From a checkpoint of a small transformer trained on Wikipedia: 10M parameters, biases.
MLP neurons of a small language model. Each row is named by its layer, matrix (down: output weights) and neuron, and shows model dimensions 0-95. Each number is 128 + 24 x the weight over its row's rms, rounded and kept within 0 to 255. Numbers have three digits each.
A block is one neuron, or neurons of one layer that tend to fire together. After each block is what it responds to, as a language model described it from the Wikipedia text at the highest values.

L4.down407:154114100111128133131105096143145148090160132182150109131172165164147142119101082126124118148176152121123145120142117124099110125115159132152154107127136108165098124158125140105151158122133150139160130062164100129125128086122136128123126165112166128139118105067147112111173103103129152107
L4.down558:159163130112122111175139077135112140147104143126154076133149170148139169132091126146139117123142131095099082097090104135140147148169086094133127134071152149130121123129197138130129063125096149159112126185117133158162102086122133105095138131109137094119131120113167121104123129101119136122
L4.down614:149137173096118110116091124080111107137127136136126143108119131162131160143126147124112138132125081144119134130145120150116118196131081079141120077075128123126128129181147124093104110181105122153138120130173129135131151073114106127166130106125151171125136102090110122163118127119139132127
L4.down966:121154123102140120127135090091157125112129141105119098151134139191084111102150105177097146122142131140095117074086108118144117145150164130154097102061120101127153137134117105133152129124125155136184137126097116109155130132140112144159109102154126097153098119109137162136111095119147128123
Infobox and table header fields. Header words in tables and infobox field labels, such as Votes, assists, Points, career, Genre, dates; weaker on mid-word pieces like comm-it-ment.

L3.down13:130106133156098135109148108135153163132078127148124139170101121153127102118165135135145078143155117124136135092119110161136108091101130160106108123159080140139158127103169105151165108092153113150109147096141128131151138170131154135164057168059129125133142156134154140139095111102149121183
L3.down64:102097155133084124148098148131100129140136161123146181122119138128146155122122099129106093146146100123179136132130106146139151104122131119113121134099143142144157121137171166141100112134118092108115136139141133105171101117087104126171120169099124086118170121121149123126128073131142111167
L3.down161:128102128159103117131105134102125137169140178152121120115112096135152117147161122173114152164145106166143125117177149128138140145114100094083116169109167132121130110138154123116134123102103140136116117132135166112158117108165081133136122123122148142098123145105170132118131135177113135122
L3.down292:149121126157082100140129144099116123116148127153119120082133103139091115100182071130126165144113123152122131129172143114142097141124148109151113155129098167108130114118142110150125067162154136177100147167173203113135104118173107120128107141111132149114166134085144126118111135137150132139
L3.down499:133146151149144110136130171121129134093105120158085128111121092127119135172108141068128116126130129138100129099134197108138128139093138165128104132126149135149157107152083157134187150149138120125116094104163129092112098087133082141142136132107119106127162085106184154103145113101142125173
L3.down561:089121153116117157126154139128107094128139131128123151131119106124161117122113119110135164117170136146131162133109107146149144116153099128096085141108140131148168089144090131143162138094109160130099133154154141122099104094140121139180128104105154137105081154159136138125150094113125149103
L3.down733:110128093106131114154129135161099141125137142139105125143113137140152120097151159124123084114109084154114073080136116091101151109114125148152155120149122156133161105145128162124131077140094157144164091118117110146115090120123171123103098121087166193116131168127100091146147101128117103067
L3.down762:130090126103102112121113159110136108126110129160125145107116117172146136136129149118111076154138137087167114129104094100127102137154140166140190130118105133119120136134117117119127124153103113109136128098134104095187102137146135112155118129105133108073097127172088117150182157125079120114
Word-initial K pieces. Word-initial pieces like K, H, B, th beginning names or words, mostly K in table cells and lists: Kyle, Konstantinos, Kidlington.

L6.down482:136153131106140119130162149162101121101089123093150090149101124124140132106100152121105136110096160096145081103144108127076138146111118116133112128092153150158107114151177135141115162114155121125105114157113115104113114118117136129135144120119172172136089095090122109138057133165109154153
L6.down820:165146143075101099133127111177133098089105135138130142154107123119116121156145097133140174147126156137142132119140122125120143101153147135095107115127132084100146123150150126106144133094119118159121122125114142128139152137111116142137125123136151138118128141164139129149112088124113133102
Closing quote or bracket. Punctuation that closes a quoted title or parenthetical, mostly the closing quote after song titles ("Mad World"), also closing parentheses and clause-ending commas.

L6.down167:130149113145141139113148110088113122114086158129159108132159126140140135116119129153134097066133105132166137112101173079137167125144144137129113116142115113131121164112107120114128113131078167162134074152113138111132117151151110108103112130135128129153168094116121094171150107081134149105
L6.down961:118110149128127101131119121082146155160137115055173107159156106146156126168144138136121093102126141120134112138178108094116133172098133113112141141098146152182136181122146135128132100113138172093161143124094144077146147148127153104130102142143133122138141107136142093105114077160146143130
Space before date numbers. A bare space token right after a month name (August, September) just before a day or year digit, as in "August 2021"; also hyphens and word-starts inside compounds (ice-cream, battle cry).

L4.down445:146160119111142133130079151151090070130105128140096143135170106112112164121111089128160114110110156163136109120144140126103134141073158134155164147153117126105104119209110128115148089102131128083144112136106149166127069126125143113092092126127123127114137120151157088133077129131108138129
L4.down661:130121166162143118132148096079094137165116105161158133153162107141123135133129137123162105157129112093154140089140113169143143134129116181131116079156102102158160130114161166180142150141091122137136135162129135096119138136135098128114089134093140135140136129140092121103113132146107120156
L4.down829:167107152163112144130098143141144108134126099097153140159138136120087121125122120096139106122119113171112089139163176109101148135123148109143137127112116129150120179159132114087148096101113122126162110150140161168078141111146159125094151112131137097101122104053142124150130122151146157112
L4.down898:110146135138197092145145133089126172116130112142121114119080144129158146118153143145147130158136151152118106141117134097143139077098123105115120097077140129121100089118118158119146135188121154135107133155137110140077125149129107157149106126105132138098125101147127161149105108131107130136
Table header column separators. Pipe separators between column names in wiki table header rows, e.g. after Score, Votes, Result; weaker on mid-word pieces like ind, ify, act.

L4.down18:072139158154115126157129132107047107155078150083120121104123095128155119109117137113152107189155105064139142124159123072133138174139105124126123137125118153166160131141131157125118129152121125127129125134145140099109140145097120116135097123138145176141160132118062100152130119147110151160
L4.down273:097118150125121137103098133169150104134122154164108134128131145122159116120132110150168123158122088145143174105075171143134116173148077097123135113129106129136139130127128126067118136121137100148124117147143118141120094114133120128152128076173085089129094107149148173146098142098145117134
L4.down331:147140130139086173139106139110134114128128101125096141163116108177103123115125085156131128098190114097105155139071194137101141172139080122119138132113126136160105132110124119083100114128147147115097154158079106158150121123174120106130139097173129121118119112127134120139138116112144108133
L4.down353:139121149105111139184109116094142141090122135137113109102156097117091182119117126126104116147157120160156175135140154164163142146141108092102138105091086108115083087145108151086092152138084153143172115131152171142161133137134086187130127141148122130135071117124151142124095097137102126122
Word "as" and as-prefixes. The token as/As in any role (as well as, as of, served as, clause-opening As), plus word starts like as-paragine, ass-isted, As-ia.

L6.down398:117136099102078132090140101180105131055112144138123151122188095128162100134130131146071131133103145105114150122168141095113090154137115092133149161123110123159132146114140131180136164092147122085096136124143177114135137121135127091097142143155138160139140136133169132133131114129177099172
L6.down998:138152112101135095114132099133128098091131153172131174126133116119154126161143143118162116090141109134136181130164146110101112100088129116132083158140115135132119113095126125150104120092067125123111147184126138162134151112088082061146161132180126127132162165145111128121094111140143130125
Table header separators. Pipe separators in markdown table header rows, especially between % and ±% in election tables; also of after nouns (details of) and mid-word ul.

L3.down150:163118111113164123117122148082170171135139124131152092088157145115099150163136114129116237102129119123109135150161109131134142141144144167133132143102117122094161146127094119113137161129099136148152116125118138159123115158151151148133085166156079151145079128112110146182095103103108107108
L3.down384:163105145141112150168090187116145101129161150121128082090167130160131105118124141127108154113132151131096132087106140151102119158107137103137128173123118184131120146142135158133090112132147122151097180139122125135166108094111152150096107097118079153137114121103135180125101147109171102112
L3.down513:127155097124070150117136150124123177148131141125140135091111141140093107133088160102119151075122101115125164124125121150146181119136123092117121139171149156135094131149123084109087119083145123154150148116101127121129103146147176129153146196117150133095133134125143104113143163113110108168
L3.down646:123131135109098095101120124113150111139091124142134156133145166082107102144100173113096136102078131107131098140144128177107102142164150140126147147151126157133149152128152132138107125100122078138111146167190127117160121114164094161140128092138144160155122090159137109111111167139147164127
L3.down647:110125163102115117136133133101109151169137155131121133131144137133117069115113115132143127082107162119155129122110138117175154121129132121094138116147142186144118083139116175156130130125107057137110148137167140098138151108130084144132128163117167131132128153085112123129158145110128096133
L3.down711:141123139112144131141098147138136184149165097151152129118145157133147123152111178160142148154130156129132131094141154147123116076121140109160166137087096129088153094103147170144127151122100137114171131102103171141118117123097178113096106095131140148099121104138150123131107129135075114090
L3.down765:162115131122092126089162129114126107154125160122132151072203100135121118122122145122180126132111122146129100108147121155109082160130115131114127138149147162154070126139153139134107130087126092166125144150118128117162127138161133132118136129149092157158073112097161154099148127137143150124
L3.down775:123100136138083153114139176140098102111107106158117117123082105140152145134125170128138142115121123161127127108089150136134160094098124108141139135157110164148127090159110121129137130175123180124192165129126104138132078133137186207185122185165133114096119133122119157116107123105121098122
Closing and introducing punctuation. Closing quotation marks and parentheses, and colons introducing quotes or notes, e.g. "Masonic College", (Note:, said:, plus scattered mid-word pieces.

L6.down725:084121111104152132108111126124152096089114134097115151123147123166164169113127081105149135169158131122141078135123083147075091163116170131125130134076145155147127080147139116175132143133137111122140097132126149114147138118148157136096144115134129086101143154108110101122171103147099161114
L6.down923:135092107123094126159133096102138129130097128099156127138103126127135157113123114147084165133149182119144091141121133105174096152151117092114114144112130108147111125119105142143176138116110100128135132185115129133094132104147140087123094095146129116115093159124129112148149143160104111134
Name-internal pieces, sentence-initial He. Mostly mid-word fragments of foreign names and words, such as h in Budd-h-ist or Abdel-h-aleem and K starting Kidder or Krasilovsky; also sentence-initial He or His in biographies.

L3.down436:149203140100142123114104111154118104126153137151138137106121129143124126120150095116144116108113126154125152123137119092103127134175180116046074131070127141146100102119134114100095097085154169156164123136111128124152093148113123148178139106144111110133154134135144144171142153165122133121
L3.down441:129111117108091103135175128124161146176138100142149171121159183140144132099152113093109103106143118100131130102113141119089136129132120134121153069106148152140169104159152138126153126106169160083107096127113135132142119088123134126130141090146167116098122157121145105140153151134101137178
L3.down533:125120098108141127122113109115137092172104158120127151121127082143153123117108139117149139131142145125121141097124118139107133177171150081127139110103149126179135096149110132119132102122187140099150083120100120138118123183128116148151155138139116113133165134169077125159169152153158122186
L3.down637:112109124136112126110160123120192067133123136193122151162126144123147127175111138103149124144124138084124153082117144104107124148134143112089141139091098144141129093076097126135150117114146149120114123116115180132135140129114142109148160106123119147131144097115142174141147143163107112178
L3.down696:192175143104110139128129104131115100145111107111139091128176134117111145119169113066150147109147164112119118137133135078137117141086151111108152146138103135108089123132126090074086127097177106136141126166122162131125106144125108171155094096134114105143157128110151126098134168155141135145
L3.down780:151168164162124136128149183141121101107064138178139126063114115103097121124110167137138120140121090147119139147082102127125128137122117120118105130120127092169096131149128111140105141111145128088124150131139132130102146164141137111140120109150148122169137117148140165131132126108078174154
L3.down784:117123110118150151088156167131096116153108155104077128134152104179088102121101115132105134060102122107120124173143104159130132086140130093156134164104111168139120131087102142152142160141152125111169098125141121156125164131129164123116143118192157130111120149145176157080111109104150131114
L3.down860:106104124169103136096137149136166110167135166116097156116141120115160154137122166097129152115129118136130115137104143098129140129149094129128118139123117138111168094105133129166170134127165135153155142121140155151108140120104120119141145121138130086185114134150103124139148115120094126132
Table header separators. Pipe or slash separators between column headings in wiki tables, usually late in the header row (e.g. Oct | Nov, Silver | Bronze, Team / Apps).

L4.down447:170133126110147100124133130123090128147111070107069120103120104087149110158126121142134103116107126120159142140129110132096131158127107102115139097162128117135131162149157103133105099094138187139128117133120111164175183150106120093149137157163107144127121145122115131093124127103101132128
L4.down756:129155131127133134113093111111144160145115124144136164094136098166112099108141144149162131098123130132095118157145122108112113135143119126120167114104193133064122117090105129146113136103115128089129119119107103146145131124158145131098127092123109130165154110171100124165144078135103156148
L4.down823:153134183156115084154068148171160142151140149158121140136099114128159117116128149103152186071102105159109142128133107138153174137113124119125139105148143115059089117118132137158130088166125159144123129110198143125114162138119140118113121159130119145114147099152138125127091102152130125134
L4.down866:129123138165146149109122099189138122127139089084105145168112091123154169111085184118152137132108145129135164112119105140095117098084095101160105079137132147123127158146201092115133119166096133091146150138127101087149196168135100115117159181114133126087131118146144113148127157126144090120
Hyphens in model codes. Hyphens inside product names and model codes, usually before a number (ET-270, ATS-34, COVID-19), plus other compound hyphens and ampersands in names.

L6.down59:135157119114071133167184160139124135169126148161128120123166115149139119145107128141124120131147094169147121152137133118129138120124132120110129132132164137159061115174170149102124099129090135123114110155141104111117126155108140114109167157144140119134106124128152152122150090105139126154
L6.down653:109101117083166159141140099139102135113132161146137125162129138103098157153117119129090109125107177130073135138157085116122125142107118116134098135137096118109114187160185162127130092129145082175142090137172130145140125106126087107116082133125106098145120104106131100130180087126134107149
Wikipedia table structure tokens. Table markup and row-label word pieces in election and climate tables (separator rows, °, Reg-istered, A-verage), plus occasional mid-word fragments in prose (imp-atiently, diss-ert-ation).

L3.down144:155126135115145119154159072169139167115106094157127150127163149122103125147126093175082118141162157147144087114092154104149106136083147127188130122164104105101095143137095121119127150154132141113143130155133150067157095108126127161142137134138144157140147109111159120158138124181114132080
L3.down158:079110158091156103139162168124109131103092142177119127125138137141137151121118099087140106140141123143142175142098145112146151162150089101128151132151153104167121106096154124142115139098117101107096097129119144183108122129135141123143159130119120114135100102128108167153131077111125106145
L3.down493:099134137092153117135096139123076125140169146128098116101153117112085138117174131131161128117134127142138137137135118150165173120111088111119120083179113136086128157102164144144119109156122134142096091153087129149102164150095143154121111169084110141102095122137134150116122098113092158064
L3.down614:106123107138121109132128130136179137152139144099110121096136106132168142108092108074095106098153144142111146128102113167130134118144116136117159186127092110113155117075160125122140136146135149148148040150129190124105175154149151137091084089117134075107156055132123114164126144137103115090
L3.down624:127164124092126176136134157151180108158136098085127170129143133123137121136120100050074092098122090137164076124117070144124093087129132135152162119185103102158103106131115081092129109124141138148135103150113123154153151113113154091114156117140142102105136142141121109122179144149142117112
L3.down800:091128156077139101140105159155137125105139092129140138149108109093127113132112136097141094141084179079128169130117123128130132142136154124134169095146132104149089124153131121124125135140175148151111122100091157136096167041120205093105135096119128106134133112109142108152119109134122113116
L3.down902:092099133119110137133144113105092152118135129114090118092140106112112169124100135158131140172142104139132126125103166133173150138130096085094151117112130121135129113123121148128085124122168122169132143136133140122138138117128110176145128118120119099119100138138169129120124118128142087110
L3.down926:128130130114088145134123131140107136178109087098153076073122105158112128130179115167163137143164091143135107141128133160138134123092087084142152145095169125123171129147140135100130109146129126139127171165109112177124128104110149082113173106146117133134109142124154130153147149139136142099
Mid-word fragments, "as". Word-initial or mid-word fragments in split words, often "res" or "es" as in Kreskin, fresh, Fresnillo, plus standalone "as" in "as early as" and "as well as".

L4.down456:161101126140082143097122123154148130129150133096132062094159133136109108096156106147120117117085127138126127116137166127124142139155122162137117160120105142096133159098122148105160138139162123141115116089150177096091116083135172156109128133125110154141097111083119166167122118104152115142
L4.down597:130095141108083127128181150179121103113141134127125111131121149134149106122139132130095124111136112101127110141108174152163143105108140126140113135165134114091113137143092149130157149114165098098166088102148179112133106101149155147155132138121132165080087155078084111152148117118129114124
L4.down745:083114101122161103138102117135124121120113139151111103099099093145184102106142131112121124159185119133087152114133098148167125119143099156148105183109154092106118137111143100116148082176137135189147094137136106133164118112130131101131135138128076145099116086116150165102068126114087152131
L4.down762:075153175116146078095113119121160085136083123128167153152127114142134122115122111128116176121143107129146132122119123139115122080168137108127169151151133120154111141119090117132151175109142133115140114123150120188168127122090122185127160116135147107129126125145087119149100128087100132107
Connector inside proper names. The connector "of", and sometimes "and" or "for", inside multiword institution names like Board of Education, House of Representatives and College of Architecture; also phrases such as one of and a total of.

L4.down108:083118135099152078113123065144130101168102116142173120071110108116108124119142140115133129120112130112149162157116116146164134104169124124114145132202099134126151139111140096129160085180169132079143119115125164151140137081145127109135122143085139173096137123120114116160105153124113132142
L4.down615:156154161170192137126125145093095155182082107148165124147120147117081153135112155080126124142146149130120129126097148178128103095108160105106125111144110123140118153151112166148158123129108100100137139141114121115112129093100126129123144135155116121124128162144139154169101072105128146119
L4.down698:134090129111124112119148098131114097116136141154147116107146144141093116130133134112125116126122138100162117143125134127142110133117113103137089127103101104158127168151121120129139124122187111122135091112125155204136111128146097182137181101104103116125082158095130099113128099131177146127
L4.down928:121146121173148132132149134111074132113094096144127144108109123106110166142142153120128142137151111189131160107138164146158137087121118086150140121132189116134154105146165163123112120126133134118139168138125120125142125102105156115134122094148090156116124153079163094161099119124129123130
Coordinating conjunctions. Coordinating words such as and, or, & that join two nouns or phrases in lists and pairs, e.g. one or two, Tara and Zvijezda, Law & Order.

L3.down126:143156153169139108145128162104117085093127131120132123127155110173096129147107133141135170090135113091075156129097088182145101124141129147091151180063153103172101140114071157145163113158135105119107170112144132151163097114090148112134158138154106158137116133091091091146092121121112107162
L3.down186:161150092122148103127139153153163106152156097113144130106162124146148143147108136152124137106140129119151109127163156144143151100111137115117123119103080115147158108129151138161108114144120160102129139176086142133111092140099132148114140139132125157117108121123160120142122101129100124146
L3.down240:147154147138147146113163113131073083123107159144160139131116138110120090108136131130127143092164145161165204111131149114133134115123106110105110097127141147111153116094166100147112111125111125134111134140163123103159124155091090120118167079129138084133145145173177155124112088151109136125
L3.down294:154131138099132143147129120199153094134136113159127165144129141133121102097105129154149127127156110117086138135148128103076097104142130108121115148110172135090116108129143147123179170104120113133112108127119129120158105149094133105073141094127123157154102155113101150100145155092119100129
L3.down526:148137124137088153150079129127104092144167088138095136174123149153100148061118138146126061120115150103145119097094129129157125124146072150119119135118113155111126081107168120149115145135132157123105121137138148107106109136156120121083112117151142142153145111131145144155109141166129097146
L3.down528:114121102143117171109151095164134145121088126131102142128137158123162118106138130144164093063146092134160165115117132124100127154078142048138128115155131152118099111087113106142163113127158136154137110098135139152152123144059126131177150149137089111154124188097100124105161152145093152126
L3.down570:112119092102205165118198138184110139167133154131103104126147159117167067124108141101108124132126140133106116110134129113182091180158130129139099113122154136143125119154123148134117151113167085085145139103160132137076110130164147125139118144135144147127118123107127122120135149078140135107
L3.down609:122118123175122163134106098093166117132140095146115150139125116157173135166138109120143139187105101158143124152088106081172112106109155131135115131111117109160154095116091161122104173123109184142117165139095116110088134113124139121118101126117113140139113128150110109120133128142100148134
Mid-name continuation tokens. Mostly "of" inside institution and title names (University of, Ministry of, Hall of Fame, Prime Minister of), plus word-piece continuations of proper names (East-ern, Sent-inel).

L6.down500:105132134120138142099149066144096176104102085151081089126116123140141169098112112113139099108156133117131126124104158158139137133142135123157106122104118095133081153131106126139125095147147138133141061083145131158145162167171144119082132141130128105147116159098149118147094150138116143119
L6.down532:072114096163142146117140130092144131180132122111086132118167151148120104109132105122154147147134139131127174138073128135158158137129122130104132087155107166132147108134146122129150112161129138113131082143171151143103143136129133097122114095053120128108157113132142123139056129141079105174
Leadership role nouns. Nouns for positions or roles held by a person or group, such as president, deputy, consul, king, and candidate headers in election tables; also "of" in institution names and table pipes.

L6.down175:077151127164150147141099116163102119123128127152140109139140134142108150134094101137130103126119150109116094100123112140144137125136136116111108133102116116160130131158110141127109134133124149152185133141135135107184180141103136160114108128114084127115129109096143108139145139144159127060
L6.down347:137104162105120105109075145146164143113135121177119120167153130123120153128102151190133131117079155116133096091128124139130112134104109143118150117084109106120134164130149101104136103083132146132166096130125070166135136121123136162100128127112095121118138111084145122157171149143141164110
Plural noun endings. Plural markers ending a noun, such as -s, -es, -ers, -ations, plus some plural words and quantifiers like several, children, different, and digits in counts.

L3.down199:153155153115077163144112132139113111166091123108123088161150151119131157137138108097136122128087153121119109109148146150137101131139115172125116103107142157173094143146160176111127104106152135133119109141140118134118130099135104146137166152130130172177149154117127135114181143178154125163
L3.down250:162094138120167110086116095183133151098130119128079115083117094146094158140130126156129145112107129156149156138149147142161139179148106102077123132091111148168140106124165147183143141152126100163097135146166135131137112156105109159117138138157142146131083106114155102131144127141170082121
L3.down447:107108126146167138128139106136110102118103119139090100123143122116151107123102130158081118130101112086155160123128134080149119127129148142121168169141138158128143137161100154126111163134141082131196088141171140115108120144092097115102150128135161132112119117102148077078159140108098145122
L3.down454:105173180131124148099097154123145125097179135121108131172138115102087146104141113100144107134152164141134146125141135092143120135180156098128133142108140173142159099140109148087098116129108093109130152092094131141140146122107124138133121140131143164078124150158156131121126137149121141138
L3.down552:104149157099170133139142138122164173119108113120135138159131086143151121121133129144111182098085114128147104061106125129141142163132122084120153135177116126116130157160147130149123136183153141107103080125158075132165138155114090125106113116094125108107097156115149131149117123124176140137
L3.down834:135132144152135189144141088121092126105152119143134168117079122129123151110124121108130097144165138098112142133153161114119097129098128125135125119179102103135095125101123077148125127154152127133151149131154157087167114118154134107116107096097157138106152112122112116128153110160108136110
L3.down897:129166148102086142122137110137086109139127087099138118126109171109129119117095093155125107123107123123129117123107157149113130126165126126142117145103110141118136118131099132116143193115159143114128136141163139095146113122139122155115155166138130124120169128101099108133095122150148131131
L3.down943:137147127126126121110111082172120138120110153086121098102116147108129145107162086127123067124139132142141087155176132196168092133099157130152111131134111130096179124164117152122127131132150107106140121155135159149152120137119159132124113134106115151114135125081184148127075145152159143105
Noun-completing suffixes. Final word-piece suffixes that complete a noun split across tokens, often plural, such as institut-ions, famil-ies, c-ours(es), also km and seasons.

L4.down86:152109126118173169141110136150088134129117153153105152160097100131112128152134123152127128120160109105079148171142157093147110118142118108142062129147136117127110128078174125124112099158150113118133158142165111132156106130190115106120135158148106131126122186129124136126129111101099098109
L4.down104:158126129161118114117123090143101134112119173106170155110149129150107144132144136134134114157152097121178102108130127131148151154117130089139145129083132149116117128115096102086080105147109149117169160153106127163133170121129138104115178126107095148112133136077159125162127147153147166123
L4.down122:102127134117121133110109136165120126123135123137155164087166191134130150155142183124127127131122128100170188097091104163149120123095126106158160144090118111172122113141110090131113142129131125130123127206113142153146134166097104154163149089108136128089175145122144078104124121122134167087
L4.down251:147130167105131099119127106110109156122129107153061161120145107092149116133109172115153105102144112146118115132165165126100103123118086075117100113138085147130098148098144120141126141097147077140151126131140154157148129114113155114118115090122114138160151181162124153161132160112145136138
Noun-completing final subwords. Last piece of a split noun that closes a phrase, often after of or in, e.g. for-ests, soci-eties, Ukr-aine.

L3.down55:140153089088175136121142107131100145112148125173144136151127135135102143146111127119101151130126130152096117125101159104144130123126190112129162147092148098123132165119088078136143157144156105139159097154128131155136092136120136135140130142132130102145123092056108166124145100126105140093
L3.down297:121106101127122120161147152153119109122106088127174139090150113115110159058083095099117098125106125136108119159171166078135118129124107113157096150131097141078160112125131139159138172112118153125119139132124133122137152123158139140157111117132121131111150127140124132139070153176138122111
L3.down390:123170130153120113158114136123101158125110098125116163082100114123125090102148103098099086150110154171128115180145204111119149129140143106069151095117129123119145157154150128118156061105145147101157104081151128145119105129113122103175159111153145112150141123110154121137093105080158145159
L3.down465:153132107186124155153134075120091175134123098129136133099111131102141134116151130142120083113090121111129104132156123132159118104126124102159102076139116107091098129109134131175117148149120097146113104097135135095148188134148130087188113139104135116120136154133155175108115118144067134139
L3.down522:134141122068116067138122135106110116166126119130155107140116144147121128113131113153150157115080146141151126118117153152145163118119125106132151138104129102126117132113127133113132137139148143092120188100115143128143133114091141141133119110114145127119156128081094143137071148086102128149
L3.down537:079129135139136135140188088115122155126127112152119133133111117112108135111138131113114138116082132103150121158177103110138132125116154119159106086124126111106198156126160115173109127170130121133103127135133150164176132128152159131132102183120097135115143037102127127160091127094152077085
L3.down809:160093139177170122076164151112135151154114119143106098140117117153139147103085115144092136090104147140154132146115132143145132129153120100111133163097083102130122127140141138056131114127126167165096108135115094167114138089106093152143099101117126107082150133136120154112113108178081150133
L3.down1022:101122127172114151140156123087096176124140121113166061148103155162137125119125133134111147090157149188145140158102152104126113077127109131107130119149085138144075125158126113127107127099097131113143120116106113137113126101129125138109099092077092151093173133159129172127124160108103133154
Coordinating conjunctions and, or. Fires on the conjunctions "or" and "and" joining two words or phrases, e.g. "little or no", "culture or background", "K2 and K3". Also fires on word-initial "or" pieces such as orphans and oracle.

L3.down194:131133153142124122126141112106098161119105118133101118114162119172140100140142137123152109119104117132102101119124083084166119101127120128107133170122135165158137172112112131167087110116144105157119151151110131123126123104134152159131148122126144146087107178178106095098147172127103138116
L3.down226:141172170139113125161085124134102120151118126141099099151142149138155165125132095162122074164153099160124129095136141087150123166144135094139140141104167169098114125135131124097148120113148149134140167099131101127129138126123131115075141117127161127134143165097101109115116121117124135118
L3.down239:143129114123188131146154137123123153146140095117153094176121107149095119114124151131115096120114108139103148125129088117188153073100081120129134101110169094157119124133147124146122122202173136078119149136077107083117154137128165111097128116116158115114128147128095127117076072125110131084
L3.down458:151122145105179128139168134140118152106085116132150123137102114160153120143092123101138139105127102126085174143149138125136142123115140116103140136145108127151137142090154117118164148177134101148156149103114132097153101145087124152147146139120107091057089129154148103124114183074075106076
L3.down553:163094132145162144127100111140122116120101137100098150169129140145133124130119158122150118086117092172084134142159104122122168084105081124147124140121127107100080152124103127128103101134150171176128161122106101155135123137110152111165129156160132135131093114141152136113136102092135149143
L3.down585:142130135102150142106168137141081142180136127152079111150112137152125135137158127088127132071163139128083171153084114163144147092103128120105107150127163147121154180120112118114151157130109121120117139134114119092176079155118122138114135089092103096151073108079134120094097099135161139095
L3.down664:134149116064147129125102171125151153150102128145114139125116109122136113113172117143150109083092128115106119175122184152131155113126097123154155110129125106104140156174088158109132123123100121115164197151136151118105130124127128104109126130125144112072119106141134137122129125109092137161
L3.down991:084090131123137102126111127096112086108136135127141137065185134141155131151118142135097096115092095134059144161134124062118159125120111103121126146151149130133119129167101176106127159128121142111111153118166085102084112109117101132129122112095114138132120153109126148156137157133131162139
Internal hyphens and periods. Hyphens and periods inside compound tokens, such as model codes, abbreviations and hyphenated names: ET-270, RP-1, U.S., St., Okonjo-Iweala.

L6.down835:078095145120111137150100110170114127089173108109100097117168091163154140133116132159103092118127095145101143120089131136090164125105151120147134103114093116110085143147106140122131124133124091170137136141130102162100090096143117114119103139125160126159121122068141093116100149124130140142
L6.down856:124119125139081145142109142142109129126117155112100099109117142148079169137127064117108138133134114100108113131074122153125151111141141122126131140132125131105131133132155119169158108141158130179116130083129167140103122117135150135162114078121138152120132105137117138094097089144126123180
Mid-name pieces and "and". Two groups: " and" joining a pair inside a name or phrase (men's and women's, Jurassic and Cretaceous), and middle word-pieces or hyphens within proper names and compounds (Abd-ull-ah, My-an-mar, Grey-el-ves).

L4.down232:113101083150126171111124124178097100102101172082181089107164113146124134124158102106127124120127103089126130118095152122093094127127127137127129135112117194170138133101130105130116143143146111141117133133159120139161175141144130120136151110105124149157121094133097137124114135129176120122
L4.down685:142130144118155133133150161119107125125115130149098116097140107124074159080168127177079082105125102153137123144129145153119111138127156103130147106124123102131071115148110145104186097114130096100154136115153172134137098122146113129080113099129106137130108097158112168131115152125132103144
L4.down949:150102063137122120122152128141100120097137152115149115125132139104115108114148075137123161088120129120134131104169132119120081102131130138113124174163147115140130096134128141117101163083129135127165116124105167165168113169084137069119162134162109153106115088093127094132155120105131128156
L4.down1001:109163142101076139148121111121099136164114135131145077111119162118077152116125130152125158101113123192130153122135134124142152123143172118158142114118193122103112126109133112078157091139117118119070155119154118113149133118120102135075123126106132091130147103119115161126119108127122128097
Verb-completing word pieces. Final or middle pieces that complete a verb split into tokens, often -ing/-ed/-es endings of reporting verbs: encou-rag-ing, sugg-ests, argu-ing.